python train.py --head_dim=128 --hidden_act="swiglu" --optimizer="adamw" --learning_rate=0.000956 --beta2=0.99
MLP neurons of a small language model. Each row is named by its layer, matrix (gate and up: input weights; down: output weights) and neuron, and shows model dimensions 224-351. Each number is 128 + 24 x the weight over its row's rms, rounded and kept within 0 to 255. Numbers have three digits each. A neuron's up and down rows have the sign that makes its largest values positive.
After each neuron's rows, "fires after" lists the tokens most often just before its 100 highest values on Wikipedia text that the model never trained on. A number after a token or word is its count.

L5.gate202:167092151134133154103126149167132127149146125143110168096114136112117151123177098147115151120133132156122104161120157102154108114162138109068117142110147172091147151076135129143123152082155134163148088137147143115136118148134107153121117118125120127096137143117091166109084088160149098126161143140086104177143079138108125128156144116154123127105121159119131135142108107094122167145150
L5.up202:141104079155170091114114125127131112140096115091098122106114117135119123140099142165120146137119102155154152159191136156117120152118150107176104122109122127145164125127182143147161151103134113126142112168099153170096114170127145134106120110102149139100126045109133104138091159130102123100148146124146126115086140129121117152160124089159157113114198127123105125121147138117134107114109
L5.down202:119109108155128111117105124131098130076097110139101148119122137152139137149101154081109167123078149141094152139144141096112101126132162150135119160140107156183117094117104144127116117121147141152129146108133143139141102136106122148170123122120140077118117105160137103162140142124149127150133153147128103103090074099181159122116111117131156098157112106113116141099092117103136097147138
fires after: " The" 44, " the" 14, "The" 9, "." 8, " This" 7, " this" 4

L5.gate14:078128118122121106122134131097135123091095137129085099150103116135114131107122098121129138106138114130127074110155117129119097120163114104117114092095155121109083137139147126128120095156147130133136119148098126141169121132180132113080144126150117119123095153161128157082134165093084100120154095095112122118079136106133109124131110125143086114179102096129130156076151116176148136104147
L5.up14:153121163133092149064157098140124081119173093151154127152119069128101137079133096098141103130119142122095179120127143152163151133105115138179125112090164127162144147095150098146114129112096111172114124143126100136093169107098130143110098141136153090148114143147107123108160123140136172145111131156145110140166087106124100086132104143086136114116119139190130158122085125151139142097099
L5.down14:141114137149170146112125078125134111140124127114140155129126137135148130143106115105069139146152115097109155147119145143127139117130102133155116155134136092172073100129143156117148093092136104110127101111143113140130147133151081118125145165141067084127152049152142153178178140143130148160100125170155130118114116100081126086136121157126128144203147139075097130153149075133141126097140
fires after: "," 31, " and" 21, " is" 4

L5.gate575:079152105153107149115157116158108117151133128124062133125113128163149103073157106107134168143109127122098090124144105133132102112146166154152132109094073162140117142137129142118115121123171110145126097190114076132142126088161119141130144096144122134116113170086115124108103161116097135150150132126125126109182118114146162149095119087117150139132137089154106114129064118131154142099094
L5.up575:110107068122153129124174129137116086094173119134157156117126133125158112158132081086144142101137132139131119131141075131180138163118125122122126166138156159142114113078112088142148121150127148118156118122156127143140078091100143180089101102136102123090165128125113108126132137087086163108133116144145103145128125107124112123105112136138125142083110128157104149131101101087179143153135
L5.down575:154132096137170141133160137154116089110113135100169191114166178128124095158142099142112109138127097135131126136109121141138125080127120152121130117164113135131140149133093160114105152125164120144121095110162135128097097163098196163136106114118157114096093106119145141098115108145119114093101121144153073144090101145079107128131144124158134131145115162096137131121162147139107118112126
fires after: "," 36, " the" 21, " The" 17, "The" 5, "." 5

L5.gate696:124116142118121103140110135147094128094177135119120115136125140139137092185175143146070086107113087207151143182121153087132119123110126129136113121143159095127127162111116167139124156121095158162130138147138146143117115102137098129113154158090110158101122090101089126158094116138101121098168131161156141119160095171081147139105091128106138093077111112097090109120121155131143082122161
L5.up696:088144112152133131156134094109119114128152160161119169131111133118122155132082152149121102134114143089160148165137120148116137166148153148128122138136133161147152156138126132152159146096107083151120100071166127145149202088116118121150146138120136107123140121130091113144120153122070104115111095211146147099112127121126113099049132118137143129110143129157140105131089144084160100149127
L5.down696:152108112107147172149146158151128138137123135128154121131155146168122105130110095109141153131118138113068162182116089109126133114130146128150081096160164124102173120139155144146165147086130090126111127133132135147133166119128175133130149126134140145129108090135096113115120141103127183142129048137154105136136074121137127142113058089146068128138088151127172161111089090087103122136156
fires after: " |" 41, " /" 8, "," 7, " −" 5, " (" 5

L5.gate659:125171127140121123109141155116132125122193146149093106123115135094139097150135106133128141113145168094112065145119161133113111116108133117167094122131103145149094094119171099110095153154106111101131125119105108119134132122108117146127107138085154085120148118135112169123101104124119126113127126127134108144172133139151163129088136098122138100149095106141161105183116162167145142109157
L5.up659:137135097148111141123109092079128129131149151097114083160104093134119094162112131145136059104152154110124147096126146139117129130112150144167053136089135156164137107144184134140130139149092128161159157099156147152165126104170125146095155145109085121102110104158130108149156160099136098079106132110121115113191171115158109123147105140128097105134132111139117126131113142130127122087204
L5.down659:126089118110090100112134129171178119137149120158099132143133082134095138165140081113134133114140118145158152106073143116169146178111129140111136144131169140102155176134158151143152158113140096122155139078169138110059142121188179155133139124124111144149154131132117123115102169123124136117111164101157107128125137121094124117162095128117128087118127140120101149148143125128136119064119
fires after: " |" 26, " the" 18, " +" 8, " (" 6

L5.gate478:157122138095139113112132114103107115155137099109110143159134122120115141124102138157163137151130121161093125117114117136133094100124111101141085129112128137154124148120126107129128121132134097125114155090087127108132159108120147113092096155144117126108122154134115122134154155110091119109099092127110153101174090174119079123143100114137063060104131143153116110078119112167149163125147
L5.up478:124146121073128113108151129124136155136119146123111167122142179161127183130111131172160188127131160095174124153106112135165166138109141127125156136104141143104112114092138121073168109162133164145151120148110133117148131137115127146129132124136122131107108157156122116126088156083084156130105098175130137124143116145112131129157119153149111128112127096149113113113053132119162151141107
L5.down478:089128154157178114133104145119128130133146137100110166088127088114160134141145147105131122111172153143098142142139107143151168168124129126141122151144152106185079105115112107190143088120137093135106141164124148107121094091107188128158061156108099126149097089172105171140106116143174145124153137120130135148147142122104138158126131179105162129126144138108118097156144148120110123132141
fires after: " |" 30, " —" 9, " 978" 8, " ISBN" 7, ";" 4, " French" 4

L5.gate671:136108112138130167100115162147142096136148145084109108060130136109084124135143120138115135103133122144166159170175187147165151160095132177090095129128130128128128121132118117157154112082162096140197109129143148108177134133134118144137130169098126165098130160141126100126104130110128162115143105131119132126098121169138148094128093100147131125091104145140134124119105113079103128138127
L5.up671:090122138102145134115160141156104150146132142156160120113132157130183170112089100112137116100095171128129091207102163112142140165113153129176125129152123135108130125105130083122136147134138114145099137075157127159094098166147134117129104154130103126147121063124098127129133113139105100145127182155114120170132144176132117117123153127147136117125154127121153096125145110126128130153116
L5.down671:116136148150119142129131126119162096144124151144116119116125113111137088108140137128113125109105126088131138109179130105092146092110148125117105096130110163121150156125146078093130096137090133099148095136136117115158143160113127118084134165120185157138146137148107129137087145134099183126130139148119176122134133148133107125115055120116132127149142097151096158148123103156130143151130
fires after: "." 59, "age" 6, " |" 4

L5.gate806:159149088112132147146127160119157113094139135122131145152117147094161135130137120121116137142121117184189132182148146107152116115124142133140141081121118135120115138192105166128129118091120139141096156163128128127121092110122074143099127116085141133135111139120121102132172130112136097129135149141136137114138144128162148103112112151097131089144130150152134109130144126164114117160128
L5.up806:123107100117122142130089068083133118118159122120137123105140123111119145116081103150107105128154138135125122147107131094115145148113096149162138158139126148121099180146168115082123128166092113170139143118125101149107142125097122138138115155140125147130168132139091160128161159145150134114145169144149144114146168107126129140148124144143143092175112118127117114133087114147114136095171
L5.down806:153084120131117136092109167166090120134113115116139135100119130154165155103067169096119160158101127109104122130180142110136110114153129147101166178123152134130087115142163137132103107135106082133159122134157108128101135120104148118134126176124134132095136144126113129109149119127117093131172126100132156094100073126160165132145087135096127101131095118131125150128145178097153105111145
fires after: "\n" 40, " re" 8, " Re" 6, " F" 5, " de" 4

L5.gate9:114111145137107109118149130190111151129105155127108121097168068140158086135157138136112104129168125096132126147111144080123109133144165115091124119159110118153099158136140093143071164122136131151124119138167122132090117145149126077136135095137139149087130096126080153159138157152106112138129141141131121091135118092142066149148129118163137142108131150119118120091146166140114170136125
L5.up9:145119139138077191138137104134121102130123124147137166115126079115102099109072139115114098120161123148105152096134129149113126109099166147117087073130124117127142133143138116101114168105116141132130051110121148111080116137086139127136139116114140091162151153101152127132160142103143138148188121089136138143145159134129177106155109093111110141135133087138157133122123111117122144123128
L5.down9:141113132137121089133125116138134146141106133115143127111106154137125131137128143120110124184123118129130128140167100088100091058121106129149114174109120106144108107161123088147160093147144144138099126121111131132147113140137170136150104162151156132127127102132141155161115144121140138164154116149142145137085100128160147081137141125144115116145161131127116119112130142125125157112164
fires after: "–" 33, "′" 8, " L" 5, "-" 5, " l" 4

L5.gate53:109123108127140109094156135103154104109158102123147155109111163153156148131157105151103143160150165141135084138156132146135152109114105097135113161112074123104145132102114140127140135102169142137086101084140146127144114109083119117124096107128100089138164083090093107130089103110169124136187116117153092120161139132122215097087118094135139131121126118138138105133121137136179123161127
L5.up53:101137161154149102126094135099153138111189131145143132104149123167144141167178165116136103137140119122122124126151104080130160139131135120117113098146097115103149121092140119120137161089149106150083121114141124138133088101160121147114110131131095061120159110087153134099126141104158079118181143124156089119133138117100121091116110144127135114191063173117108110108120125125159106177150
L5.down53:102165158081103088154107105119141152126132105156117118170125103117118134112143142113111094105110106111160178102125127127114170136139129142112161128128125130138104140111120134098162134100144109127135160090150120113140112136155148172154145097111121170128127123099131118116136123123109104134155103125108133148134175136104136068157097150125120115152151135118134126100115124117114123126187
fires after: "-" 67